MLP neurons of a small language model. Each row is named by its layer, matrix (up: input weights; down: output weights) and neuron, and shows model dimensions 192-287. Each number is 200 + 30 x the weight over its row's rms, rounded and kept within 0 to 999.
Before each neuron's rows, "fires in" lists the words (lower case) most often at its 100 highest values on Wikipedia text that the model never trained on.

fires in: "and", "is", "was"
L4.up479,186,187,198,168,220,247,165,247,201,215,161,206,222,312,204,183,206,238,184,213,232,175,143,206,194,210,184,207,204,154,222,269,240,203,152,191,176,206,197,215,162,116,261,203,193,214,172,217,218,207,218,171,202,162,251,237,280,145,151,184,198,249,134,202,201,222,205,184,210,235,226,177,250,188,203,210,199,224,190,152,229,170,219,201,222,189,201,173,204,202,196,179,148,187,197,279
L4.down479,203,163,212,174,219,213,201,212,219,212,164,141,244,220,198,196,230,163,253,212,230,240,117,185,213,239,242,212,180,215,168,188,242,184,162,176,187,170,243,193,178,167,202,267,173,133,176,178,151,228,219,214,233,134,178,183,185,190,169,208,206,191,261,206,222,228,237,193,132,220,178,182,244,205,244,145,225,250,214,166,172,241,193,173,199,212,208,164,166,182,166,156,214,202,272,191

fires in: "some", "only", "few", "many", "most"
L6.up1415,211,191,189,175,178,185,226,194,227,219,189,225,173,195,228,249,181,233,190,189,194,236,194,199,145,154,193,173,153,191,184,195,227,197,222,234,200,215,189,223,189,240,195,219,200,255,187,198,219,221,217,175,224,157,200,208,232,227,174,199,194,212,165,265,182,249,232,251,204,218,235,214,178,155,208,189,128,166,200,178,205,196,195,193,197,186,153,195,209,175,254,213,241,219,216,193
L6.down1415,208,187,253,206,229,228,174,141,239,160,166,240,156,183,252,202,228,223,169,206,225,164,217,167,177,194,153,176,257,169,191,238,179,172,233,156,199,178,200,186,209,225,262,274,206,208,205,197,178,214,194,264,183,184,221,141,164,241,187,144,222,158,192,212,204,148,170,223,172,217,156,231,200,225,204,207,205,227,141,177,191,234,175,212,178,205,213,188,196,184,224,194,171,168,210,196

fires in: "then", "appointed", "began", "career", "started", "to"
L5.up299,233,264,219,261,212,183,209,158,199,150,242,177,185,225,245,193,228,250,103,156,258,153,240,232,201,214,202,201,145,192,245,183,193,211,233,192,193,181,200,171,219,155,244,203,156,214,209,234,215,186,231,209,117,251,197,221,210,169,193,214,157,176,228,198,189,233,189,190,180,271,218,221,196,213,222,162,183,212,251,167,174,150,184,185,223,205,147,227,212,239,177,191,194,173,211,239
L5.down299,247,169,172,178,203,149,245,205,200,228,202,217,214,162,173,221,198,182,188,153,207,193,176,214,262,205,205,209,271,220,169,203,203,208,190,207,123,196,344,232,239,191,208,171,182,185,170,199,223,124,170,197,195,230,212,246,189,183,215,185,207,198,190,165,230,185,195,158,203,183,214,232,197,184,222,169,231,206,211,237,212,232,186,203,218,229,207,221,188,244,181,193,234,238,218,209

fires in: "august", "july", "september", "march", "may", "october"
L4.up1459,218,247,180,211,237,229,255,207,220,214,125,195,162,129,267,241,167,210,152,213,231,176,242,244,182,251,179,222,191,184,191,202,197,145,205,206,172,165,181,186,222,181,263,233,167,214,152,138,230,199,221,165,262,171,178,247,167,219,227,219,186,216,208,198,171,157,180,119,237,220,149,222,169,221,204,180,255,142,207,204,199,182,236,236,242,167,201,251,179,187,191,198,189,169,190,169
L4.down1459,232,289,173,184,151,222,221,179,230,214,172,166,230,179,229,200,250,269,171,201,235,195,194,210,177,206,280,198,191,243,162,179,214,253,201,185,218,216,260,138,231,197,177,174,188,209,238,241,209,199,172,200,199,178,135,161,216,224,176,223,191,165,160,155,131,236,228,156,263,182,224,166,235,226,212,215,251,183,137,210,178,210,223,154,210,214,204,210,153,246,186,181,184,248,231,160

fires in: "of", "some", "many", "other"
L4.up1037,249,215,201,160,185,209,210,220,211,230,116,258,193,250,188,207,166,232,199,227,226,242,174,204,142,166,175,145,192,178,189,204,250,173,177,154,196,222,195,182,196,188,206,222,158,216,210,186,192,232,217,206,240,161,239,211,152,229,175,211,208,231,125,270,184,169,220,157,205,183,205,196,184,180,187,207,195,209,204,181,216,180,233,177,255,194,153,217,216,166,195,163,140,196,245,226
L4.down1037,195,151,251,185,271,181,202,178,220,222,289,212,150,209,225,242,180,259,223,167,160,191,198,220,154,202,195,242,202,184,199,179,193,150,179,207,196,248,244,193,229,152,205,190,215,195,238,189,220,178,210,220,204,179,177,189,210,250,179,239,250,197,228,196,230,235,167,223,181,195,194,202,242,265,240,154,219,195,197,198,192,177,218,266,207,188,207,167,168,219,245,182,222,165,184,178

fires in: "most", "all", "among", "dr", "some"
L2.up646,196,235,207,200,185,153,256,173,210,251,152,195,174,244,191,170,147,193,190,179,188,224,225,197,188,232,221,179,183,161,204,213,204,221,179,187,207,197,194,190,176,191,178,189,124,204,176,162,213,225,165,185,224,145,283,201,215,186,216,188,202,215,154,264,216,199,162,154,163,187,258,211,210,163,186,240,188,226,180,156,252,155,238,224,257,193,173,206,160,183,260,170,226,145,207,191
L2.down646,241,191,152,181,209,162,244,167,201,215,190,206,221,224,209,243,220,215,194,217,190,279,154,214,259,214,217,237,207,195,213,187,194,189,220,213,211,208,239,173,239,206,201,170,184,198,178,230,195,193,185,225,246,169,236,195,203,243,212,186,217,179,169,226,198,245,138,212,202,250,237,182,215,164,211,218,202,215,157,136,225,205,203,219,235,208,222,205,177,208,234,167,165,198,201,198

fires in: "after", "before", "upon", "help", "following"
L5.up526,210,198,170,202,224,210,227,161,234,179,215,177,194,187,191,246,221,179,143,210,215,207,233,216,185,243,207,176,185,171,230,202,171,177,202,216,189,188,193,219,166,213,210,267,213,194,193,231,203,151,131,191,169,161,180,229,212,160,253,204,176,249,170,219,224,218,142,140,182,215,212,230,198,171,183,204,242,275,199,180,212,205,244,231,192,198,203,224,225,238,181,268,197,226,150,267
L5.down526,197,188,196,160,168,186,187,246,133,120,172,172,214,164,158,214,199,187,227,181,234,233,192,194,185,243,232,231,232,192,228,176,226,221,190,168,181,222,195,155,219,181,223,181,222,230,229,260,199,186,211,216,187,230,210,221,179,192,196,264,179,212,178,261,222,223,142,160,194,180,220,208,175,127,220,222,169,224,173,174,214,247,194,204,180,205,262,196,193,189,150,190,206,225,253,158

fires in: "is", "a", "was", "an"
L4.up858,278,218,165,206,190,145,225,203,217,155,162,216,201,225,242,201,196,222,160,201,225,188,201,203,183,163,121,218,184,161,223,174,208,181,223,156,180,217,186,191,259,165,184,240,170,212,196,148,271,146,201,216,212,156,211,202,195,174,187,238,206,224,172,189,206,252,213,169,173,208,197,191,205,187,207,151,221,223,193,207,219,211,149,222,250,166,277,197,219,250,178,188,166,252,174,218
L4.down858,185,190,137,184,229,143,261,181,240,191,151,190,199,195,218,194,130,204,193,192,253,219,189,179,166,206,185,228,242,192,186,172,232,169,229,172,211,233,175,193,179,206,174,188,198,201,170,180,155,189,201,188,186,224,232,202,183,209,225,156,167,234,210,218,204,192,229,166,179,207,208,247,173,192,225,209,232,238,185,219,151,262,173,202,204,200,210,195,179,170,172,217,262,217,173,171

fires in: "i", "my", "you", "her", "his"
L2.up1082,215,199,225,206,131,155,235,189,200,204,150,241,234,235,229,195,186,141,202,206,199,194,273,223,198,212,190,205,183,204,190,234,153,247,164,149,196,210,182,178,140,196,250,190,191,203,174,170,197,217,199,174,197,172,194,195,171,226,226,196,234,202,165,248,213,168,221,200,225,216,245,198,162,169,170,155,226,256,172,190,180,193,160,239,223,189,175,233,172,188,185,190,194,222,131,239
L2.down1082,189,172,198,257,163,226,209,169,109,258,179,206,189,207,173,178,236,172,185,185,164,203,164,216,189,193,221,195,221,235,209,188,251,312,176,197,149,182,192,174,180,183,204,206,201,165,135,239,203,224,215,186,204,160,179,195,221,236,207,204,219,151,177,192,208,176,245,215,205,201,198,221,212,149,216,159,212,188,206,169,183,237,208,179,192,176,176,186,182,186,198,162,182,210,190,233

fires in: "6", "9", "1", "7", "3", "0"
L4.up895,180,210,206,211,207,197,166,178,205,236,205,209,168,205,241,182,158,258,158,217,203,244,210,184,213,178,220,169,212,213,173,201,246,179,215,207,190,235,170,226,177,216,226,243,135,221,198,208,180,196,229,226,164,169,176,254,219,172,165,234,237,209,167,178,173,193,137,139,204,226,228,215,219,201,196,224,242,210,169,203,243,182,245,167,238,274,204,278,214,218,225,181,190,180,200,198
L4.down895,217,176,145,225,233,228,158,131,203,214,146,205,236,198,196,167,181,226,218,246,239,184,166,222,223,216,218,182,200,205,191,179,259,191,258,185,182,224,206,174,177,251,157,136,227,252,228,186,186,249,191,241,175,153,214,153,190,166,163,216,172,237,179,244,173,178,196,167,245,228,207,215,140,176,195,214,204,229,161,207,179,210,195,168,223,198,191,218,208,159,231,170,171,221,159,216

fires in: "was", "is", "released", "began", "were", "opened"
L4.up817,211,269,198,170,194,200,253,200,241,150,174,157,155,227,224,221,153,182,195,305,198,211,164,157,169,211,218,224,184,196,228,220,193,147,258,185,183,256,207,162,267,202,250,213,204,160,178,176,208,161,236,166,218,188,199,221,241,198,270,267,196,210,220,205,193,223,146,198,239,202,192,226,183,187,225,183,198,205,167,166,199,187,163,256,224,179,238,212,199,219,221,160,226,217,153,159
L4.down817,225,170,200,195,206,170,143,168,154,201,247,227,226,243,240,220,171,194,188,179,174,207,209,189,267,208,205,214,233,183,233,149,234,221,208,206,205,164,317,222,185,210,130,218,192,187,223,238,199,210,145,178,223,190,144,172,194,216,170,187,147,183,199,191,208,202,202,185,205,210,213,205,241,180,221,234,162,232,168,216,175,198,194,198,149,217,168,198,155,174,249,205,155,230,202,204

fires in: "for", "to"
L6.up175,212,199,243,200,204,141,240,167,208,189,167,232,237,200,213,179,200,168,183,224,274,157,262,223,209,222,159,192,192,179,197,214,209,147,274,208,235,169,178,178,180,177,186,179,221,217,177,201,206,195,197,156,230,215,179,189,264,224,223,169,178,281,183,199,201,233,168,119,202,164,201,161,206,234,187,194,188,212,262,162,204,194,187,192,167,223,202,243,173,199,234,212,181,176,158,256
L6.down175,215,231,236,210,185,171,194,258,206,174,214,186,224,225,170,130,181,262,219,181,187,210,220,197,206,217,150,235,193,210,153,225,196,168,220,150,174,269,232,217,171,170,204,203,213,192,194,217,218,141,157,183,223,246,214,181,169,189,227,277,190,180,195,200,199,226,159,145,182,151,210,169,218,189,218,171,194,217,205,192,168,148,203,204,130,209,202,217,215,200,204,204,292,222,181,208

fires in: "1", "0", "9", "3", "7", "4"
L4.up911,226,204,168,161,214,198,200,237,192,228,179,234,218,201,168,229,197,215,144,217,232,184,148,185,215,187,174,203,210,188,240,222,252,236,189,201,155,208,189,192,155,213,189,163,217,233,192,161,147,186,260,207,220,211,169,161,198,218,174,249,206,248,172,215,169,176,195,139,199,256,187,161,252,243,222,223,235,173,164,211,197,155,171,155,182,232,175,239,203,167,223,186,166,230,182,209
L4.down911,220,168,223,231,193,250,207,169,204,192,185,251,253,197,142,173,188,214,215,187,238,223,203,176,236,218,227,231,186,165,199,160,228,202,177,176,213,205,270,145,173,205,202,169,211,222,200,265,200,224,223,194,196,187,155,168,200,170,185,210,221,229,246,176,225,206,232,215,237,186,224,198,137,142,229,226,233,184,180,232,186,201,201,162,194,206,167,266,188,177,201,104,220,179,200,160

fires in: "to", "of", "can", "could"
L5.up1192,234,248,237,208,239,165,191,219,201,194,249,254,237,233,167,216,207,239,170,182,257,202,178,186,188,210,202,195,173,196,227,238,207,202,218,237,152,154,205,195,195,219,195,262,173,187,191,170,206,145,204,194,220,148,146,186,218,244,221,212,237,215,201,229,197,221,135,179,202,274,248,146,194,216,142,189,199,208,199,137,203,212,136,191,194,243,179,219,188,200,275,227,201,249,226,250
L5.down1192,161,215,189,237,235,224,132,210,205,227,230,219,160,197,159,196,212,233,163,199,154,191,199,221,167,178,172,181,152,207,211,198,248,187,208,130,170,193,266,221,155,201,199,209,209,230,166,205,199,188,163,201,223,226,189,234,195,187,220,196,287,165,178,151,189,218,189,224,203,243,190,259,223,198,190,212,200,177,163,173,208,220,196,192,174,165,239,195,174,108,218,200,236,190,211,162

fires in: "later", "august", "early", "july", "summer", "earlier"
L2.up369,211,186,220,163,230,196,231,205,209,200,223,219,194,159,227,206,181,219,205,184,228,228,240,191,144,189,189,177,166,214,195,186,197,160,191,152,241,172,209,129,183,184,237,203,131,199,163,188,251,169,186,176,175,167,199,214,194,261,199,213,191,237,252,232,206,196,173,151,168,140,183,243,231,173,183,158,215,228,261,169,245,167,233,153,249,223,218,231,179,217,170,200,197,127,207,170
L2.down369,227,166,197,223,178,227,175,165,190,180,210,166,221,196,201,159,184,229,197,257,207,223,243,217,160,135,199,214,218,232,233,202,213,225,230,185,218,215,214,255,176,252,235,234,164,212,197,223,179,182,178,204,186,189,258,167,196,198,211,177,187,216,224,209,201,215,212,213,211,217,154,222,232,170,213,227,200,213,218,213,217,175,259,178,184,234,189,184,171,218,173,179,192,203,218,161

fires in: "as", "and", "to", "or"
L6.up1315,237,256,276,179,231,198,177,189,157,161,231,269,222,207,186,203,206,147,162,183,216,226,244,214,215,218,171,209,180,176,234,198,197,217,209,208,273,221,183,184,198,176,231,198,181,202,202,230,178,209,162,215,191,173,104,199,215,184,205,154,228,294,250,217,220,203,187,203,232,269,226,150,202,182,244,164,194,206,182,201,221,185,203,220,182,255,201,194,212,194,214,215,183,172,147,240
L6.down1315,232,221,167,147,203,208,180,187,204,251,162,240,214,214,228,233,212,259,154,185,169,225,196,220,250,190,208,192,209,207,213,184,217,161,158,193,229,130,327,192,206,223,216,166,221,173,204,200,170,245,214,217,176,255,213,264,176,215,180,238,192,178,164,183,196,177,208,200,166,212,178,290,150,191,173,153,185,199,224,185,215,259,212,214,213,195,172,200,206,211,216,206,226,179,206,214

fires in: "of", "with", "by", "as"
L5.up250,200,198,184,209,220,179,220,237,249,197,239,205,216,238,188,222,213,210,175,243,221,233,159,206,196,210,192,163,209,172,245,224,180,160,228,208,230,229,179,165,194,195,216,246,207,137,157,217,201,153,225,239,217,197,189,199,247,191,219,190,184,277,224,170,213,181,168,155,172,256,197,179,144,201,212,204,182,221,226,183,226,105,202,196,197,175,193,179,181,188,264,182,191,159,164,231
L5.down250,193,205,188,205,229,174,242,211,207,238,185,192,230,177,196,206,215,149,175,163,209,214,196,228,223,170,188,187,204,211,180,166,229,195,131,210,200,214,253,176,270,175,183,108,236,210,235,151,207,179,163,213,219,193,201,216,231,148,174,198,142,206,214,183,171,183,232,216,196,241,197,188,260,166,229,191,181,192,210,244,210,193,142,197,203,176,186,189,176,315,200,225,216,193,216,219

fires in: "to", "at", "on"
L5.up788,193,179,153,230,228,153,197,153,198,170,204,211,175,204,234,263,216,188,168,225,221,176,188,224,187,227,210,210,186,149,281,209,217,202,223,235,216,134,206,257,203,200,209,229,167,214,185,236,195,192,153,205,214,151,201,269,267,189,263,173,135,279,233,223,217,217,193,121,200,292,252,215,220,125,167,211,188,200,249,219,199,205,178,165,225,183,212,182,199,189,180,208,200,222,167,248
L5.down788,215,225,215,196,191,205,173,244,210,131,233,194,219,213,210,169,195,210,210,225,223,198,221,181,406,198,221,187,173,212,224,197,162,160,219,170,231,191,340,194,169,184,229,234,182,221,221,166,219,237,201,175,222,223,185,145,192,186,178,242,208,209,200,199,191,196,170,208,202,173,185,190,163,196,196,187,186,236,218,201,243,198,215,221,216,213,240,194,268,196,215,213,190,201,221,169

fires in: "for", "to", "in", "and"
L5.up784,233,218,220,232,199,121,211,183,190,151,223,233,165,223,211,239,193,224,191,194,229,179,229,170,201,261,180,189,211,190,212,242,192,212,188,178,220,214,204,198,224,205,232,205,157,197,191,191,213,150,210,201,206,191,169,221,232,219,230,200,162,263,220,203,228,252,159,132,252,238,246,188,197,188,162,185,198,204,183,134,258,167,189,196,216,197,228,194,144,197,243,169,205,210,165,257
L5.down784,238,186,155,147,197,179,206,226,231,237,174,204,195,193,223,192,219,188,223,194,217,266,202,218,345,201,210,206,184,215,175,183,206,174,189,215,186,187,422,211,180,176,224,153,203,205,211,214,193,174,190,189,199,211,201,216,217,180,232,261,188,213,146,184,227,188,188,153,204,191,187,175,177,191,242,211,184,234,182,232,162,257,204,197,178,161,165,219,198,222,196,164,197,211,226,174

fires in: "out", "more", "over", "some", "most", "made"
L6.up542,163,241,191,196,249,141,262,188,213,202,221,263,215,230,244,227,223,204,183,216,163,204,204,238,172,230,189,144,155,173,220,179,178,178,206,207,224,234,189,195,171,223,218,220,200,172,182,235,191,174,204,268,264,128,163,203,192,161,205,209,174,272,200,211,238,209,211,239,195,248,255,225,215,149,215,200,194,173,129,185,200,187,236,198,207,196,171,230,145,207,184,223,185,175,138,229
L6.down542,211,248,200,268,179,203,166,162,228,228,192,217,209,219,251,186,192,169,260,149,280,230,187,157,215,231,197,174,237,180,203,192,185,209,173,185,214,196,210,214,176,197,227,200,218,253,210,135,142,218,200,203,212,224,254,213,189,223,183,180,204,203,184,179,234,195,237,170,152,175,157,229,188,180,183,214,212,187,185,230,207,209,176,233,188,223,208,199,193,213,191,141,196,204,171,191

fires in: "and", "but", "or"
L2.up1364,221,268,208,200,210,237,212,199,196,211,205,251,139,231,222,237,165,203,167,229,267,224,188,182,188,265,163,170,191,160,216,226,227,207,168,210,143,202,187,220,195,213,195,169,175,188,214,188,218,170,180,165,148,209,216,246,284,184,219,220,202,217,205,246,197,222,172,144,199,238,250,211,200,214,190,221,261,216,180,179,276,209,177,198,203,188,189,241,189,214,191,215,160,113,185,229
L2.down1364,223,217,163,241,188,164,213,201,190,193,237,185,162,208,189,135,196,164,151,155,212,151,236,205,49,201,232,254,171,240,190,197,204,209,204,234,169,198,253,161,277,238,187,236,257,210,214,169,232,170,208,214,187,183,157,153,198,219,231,266,201,201,207,180,211,204,217,188,179,201,174,170,238,193,169,190,218,228,177,219,146,227,148,206,257,212,199,181,206,215,166,226,214,202,234,218

fires in: "as", "norsgaard"
L2.up933,176,215,240,246,230,183,200,202,184,125,239,153,250,238,214,213,228,184,152,214,227,183,144,243,208,220,145,137,184,219,260,225,154,228,163,215,188,264,185,185,255,197,217,175,177,205,169,212,203,220,194,166,195,251,195,211,275,128,197,201,174,230,212,171,194,195,209,223,188,233,256,218,188,152,210,193,219,226,181,198,201,181,186,237,215,189,197,158,252,235,180,232,227,171,187,216
L2.down933,176,217,197,207,236,178,241,196,260,171,205,234,268,192,148,180,199,151,212,252,239,187,207,168,199,234,224,165,212,222,213,232,195,179,134,215,185,171,200,177,151,225,172,205,204,225,224,202,218,192,203,202,184,232,189,228,183,169,212,149,183,232,219,159,192,201,214,228,213,219,172,151,201,164,208,184,165,220,197,241,228,163,230,235,169,221,182,174,138,289,194,161,244,157,169,190

fires in: "may", "summer", "february", "august", "november", "maynard"
L2.up1182,192,199,174,258,230,231,161,263,219,153,243,221,153,166,230,187,176,182,203,213,225,202,233,225,193,229,114,217,214,208,180,256,235,187,211,157,159,183,175,220,158,226,232,192,164,219,185,176,235,212,257,175,130,273,183,214,115,261,205,209,224,183,202,213,194,136,209,194,209,254,188,210,223,210,205,156,180,200,249,173,191,197,231,232,211,182,132,210,254,183,234,191,207,198,183,228
L2.down1182,249,177,159,166,191,241,271,213,186,186,172,139,180,151,163,141,219,227,215,233,231,149,204,273,223,171,200,179,158,199,191,218,198,210,234,146,199,191,237,275,219,280,213,198,185,207,218,239,240,194,246,218,142,239,157,212,191,210,207,210,195,165,165,175,169,258,242,188,196,203,190,216,199,194,208,255,201,161,271,204,200,184,174,213,158,193,184,217,232,243,173,174,179,232,215,188

fires in: "s", "his", "the", "my", "a"
L4.up782,204,201,261,202,174,209,209,233,172,226,183,256,152,218,237,218,177,184,195,215,213,212,208,219,186,196,196,190,167,194,251,198,145,233,236,180,208,202,194,209,201,159,174,203,205,210,132,198,268,216,187,223,216,186,208,205,228,191,247,242,212,227,170,195,198,171,250,166,189,251,205,215,156,152,219,166,220,159,206,227,194,219,161,211,204,229,131,221,220,146,166,239,176,218,184,189
L4.down782,201,178,239,191,201,204,242,225,185,161,210,187,143,184,223,211,184,216,178,185,205,154,159,220,165,184,158,173,174,227,213,206,251,204,193,183,192,185,219,205,266,216,191,225,208,132,194,255,162,219,200,178,217,238,222,232,183,207,199,213,215,163,176,212,223,221,180,178,188,186,209,259,239,187,210,205,243,133,188,191,198,180,198,208,195,265,201,233,207,244,193,199,241,262,263,236

fires in: "of", "or", "and", "from", "to", "tal"
L4.up451,189,255,254,162,241,228,177,221,199,135,183,211,196,217,120,195,209,205,172,197,220,233,219,195,182,207,184,183,233,183,250,215,211,182,235,264,227,263,176,205,195,260,191,217,161,193,194,236,175,200,208,197,191,148,146,223,254,161,224,182,220,211,180,164,199,211,166,206,185,234,188,198,236,183,206,191,172,147,220,171,200,146,224,189,239,215,201,191,217,189,226,122,159,196,207,228
L4.down451,194,225,201,228,158,218,179,211,228,249,228,231,233,212,184,195,239,142,213,242,220,207,167,238,136,204,162,205,153,224,163,182,215,228,200,149,198,204,265,244,178,244,192,184,237,171,202,210,155,206,230,170,213,209,173,174,184,259,175,238,235,179,180,189,223,209,260,185,165,171,214,219,184,202,201,238,199,140,252,226,202,174,208,223,174,174,226,234,176,233,240,196,223,234,247,239

fires in: "its", "his", "their", "her", "the"
L2.up945,172,190,155,236,182,156,203,187,166,210,181,212,239,192,230,235,203,134,183,212,200,177,200,203,189,193,215,151,164,193,221,215,237,230,298,168,210,160,197,206,197,166,234,207,217,207,207,190,250,229,207,205,177,204,183,265,208,238,270,218,218,198,167,215,194,195,216,190,156,210,211,193,189,173,210,162,177,173,227,178,194,218,178,173,230,222,209,177,183,177,175,130,200,221,197,242
L2.down945,162,233,151,213,196,215,224,219,201,209,241,170,141,221,168,247,226,218,242,155,212,264,174,188,162,195,206,210,230,192,144,176,236,228,227,206,167,209,195,197,207,220,172,192,249,181,181,236,211,196,222,206,263,154,178,229,196,202,156,220,149,179,160,195,232,219,178,180,230,198,196,203,224,175,180,177,211,130,250,165,166,207,187,181,252,209,202,192,200,207,185,194,244,243,221,206

fires in: "a", "an", "member"
L6.up1365,234,281,212,194,167,179,229,231,213,161,181,183,144,195,282,236,259,189,210,195,191,235,180,258,191,150,168,247,153,222,238,179,217,198,201,157,169,171,178,201,216,149,197,189,221,231,191,228,241,208,182,228,237,184,197,208,197,175,165,202,153,205,186,143,258,188,194,226,203,209,221,189,209,187,233,171,236,126,250,224,232,222,175,165,191,210,263,200,209,166,196,201,170,203,187,165
L6.down1365,150,162,141,172,183,208,181,196,196,200,205,178,177,195,136,162,196,236,207,202,253,128,174,192,162,258,205,185,203,133,213,187,163,173,261,235,233,228,260,184,228,245,213,212,212,191,197,252,115,165,221,208,202,227,170,226,178,205,207,142,154,222,230,244,170,240,192,206,192,233,177,152,197,209,133,168,193,197,167,200,169,199,187,219,210,211,151,219,170,173,142,193,227,238,224,204

fires in: "turnout", "with", "swing", "hold", "for", "followed"
L5.up531,193,215,245,203,172,188,221,182,200,214,129,215,161,193,174,261,207,186,158,174,214,209,229,249,182,244,199,179,228,164,230,236,217,213,256,204,244,207,195,237,171,223,192,270,163,205,149,188,184,210,140,187,180,204,202,198,196,233,250,166,183,210,206,233,209,164,164,141,181,142,174,241,218,207,197,174,227,190,211,190,271,199,235,241,184,182,213,230,195,217,213,223,155,199,177,196
L5.down531,250,204,216,169,194,278,225,213,258,211,210,201,205,167,170,267,193,254,172,149,176,216,217,209,199,200,163,196,196,213,213,172,235,229,189,191,144,223,224,252,188,208,248,206,211,228,199,187,197,152,214,176,220,212,246,231,228,165,190,209,177,252,161,239,258,220,229,151,153,180,238,189,246,196,199,242,182,212,178,184,172,153,168,245,227,203,204,237,167,244,203,176,179,199,237,232

fires in: "with", "new", "his", "he", "former", "the"
L4.up391,185,203,203,227,201,155,202,256,180,175,186,271,224,240,225,176,204,196,219,186,211,200,184,190,201,213,169,200,181,213,202,220,181,229,202,202,214,191,192,203,197,166,227,202,204,235,194,180,204,217,213,152,228,199,235,273,178,234,178,216,173,205,174,213,189,169,183,224,204,219,230,206,212,138,192,210,193,181,159,179,218,194,211,190,190,240,187,173,198,194,192,210,202,158,163,241
L4.down391,163,204,189,175,236,162,196,162,239,190,207,160,171,243,247,207,191,193,171,177,255,198,180,209,175,208,202,183,183,175,168,194,226,173,232,216,174,178,239,201,216,267,196,219,151,206,243,225,223,243,165,261,185,152,192,222,243,209,246,181,192,166,221,150,246,219,209,140,234,228,176,195,182,169,186,209,216,170,207,201,206,195,205,230,233,197,177,211,184,221,232,175,203,226,214,146

fires in: "and", "or", "but", "well"
L4.up526,243,252,183,181,165,235,207,245,207,181,207,201,219,246,228,239,133,179,141,208,250,207,233,187,246,208,181,145,152,163,233,220,258,233,215,209,191,165,206,219,203,210,243,174,157,194,159,209,226,239,122,179,227,170,241,194,228,210,199,219,193,224,164,177,190,202,183,136,265,249,212,207,164,156,178,215,186,206,237,116,218,178,224,231,275,163,178,181,208,152,235,173,205,232,133,218
L4.down526,210,226,208,211,191,195,195,214,203,195,197,223,211,219,225,228,186,199,178,214,212,191,202,181,486,242,192,179,179,210,238,214,185,200,207,220,203,171,467,203,208,202,213,196,171,189,219,192,219,188,192,204,240,160,196,178,230,211,216,214,208,212,222,204,190,218,180,192,237,218,221,214,184,158,221,174,181,190,199,167,204,180,195,216,238,168,189,199,211,183,210,194,224,222,161,227

fires in: "a", "of", "in", "his", "and"
L2.up1125,227,241,245,153,181,207,229,211,217,259,146,230,226,165,163,247,153,208,217,164,258,186,196,209,173,191,218,166,205,225,238,185,218,218,252,187,183,233,180,207,207,224,208,193,192,217,186,194,198,210,219,203,173,187,183,220,249,195,223,171,186,211,169,260,189,166,209,227,214,223,176,206,168,174,175,221,142,186,182,186,219,189,225,173,294,186,120,177,191,207,138,174,140,246,197,241
L2.down1125,205,170,159,197,168,261,192,184,210,170,244,242,161,164,184,246,214,168,155,214,174,184,212,184,200,190,196,190,218,194,220,190,197,201,180,176,272,244,231,203,215,189,166,205,266,205,169,198,202,218,154,231,212,216,230,201,177,170,172,187,173,210,168,217,203,236,208,242,183,169,146,193,203,180,207,158,228,151,215,166,194,186,284,172,149,205,239,196,173,157,180,169,207,165,162,188

fires in: "is", "was", "of", "the", "in"
L6.up131,243,206,223,198,226,196,188,175,215,178,144,225,167,139,193,195,216,220,152,209,213,190,207,185,172,219,147,255,233,163,245,229,240,215,170,221,189,226,195,234,227,183,189,197,162,169,181,189,274,172,211,172,200,198,195,232,213,189,211,179,211,256,223,181,153,150,176,221,229,241,179,168,231,136,180,216,174,190,233,169,233,181,250,192,265,207,212,160,193,197,152,217,159,212,206,207
L6.down131,218,185,205,210,209,220,234,204,160,226,189,200,236,205,206,293,178,158,290,185,194,267,243,197,152,181,231,162,155,192,203,179,190,207,248,230,213,180,213,161,180,186,168,179,221,197,204,181,175,222,193,202,164,186,204,174,207,210,234,193,139,191,212,180,165,202,166,151,225,223,167,185,206,252,234,214,221,142,175,193,205,227,218,173,145,207,164,213,165,192,177,218,210,221,246,213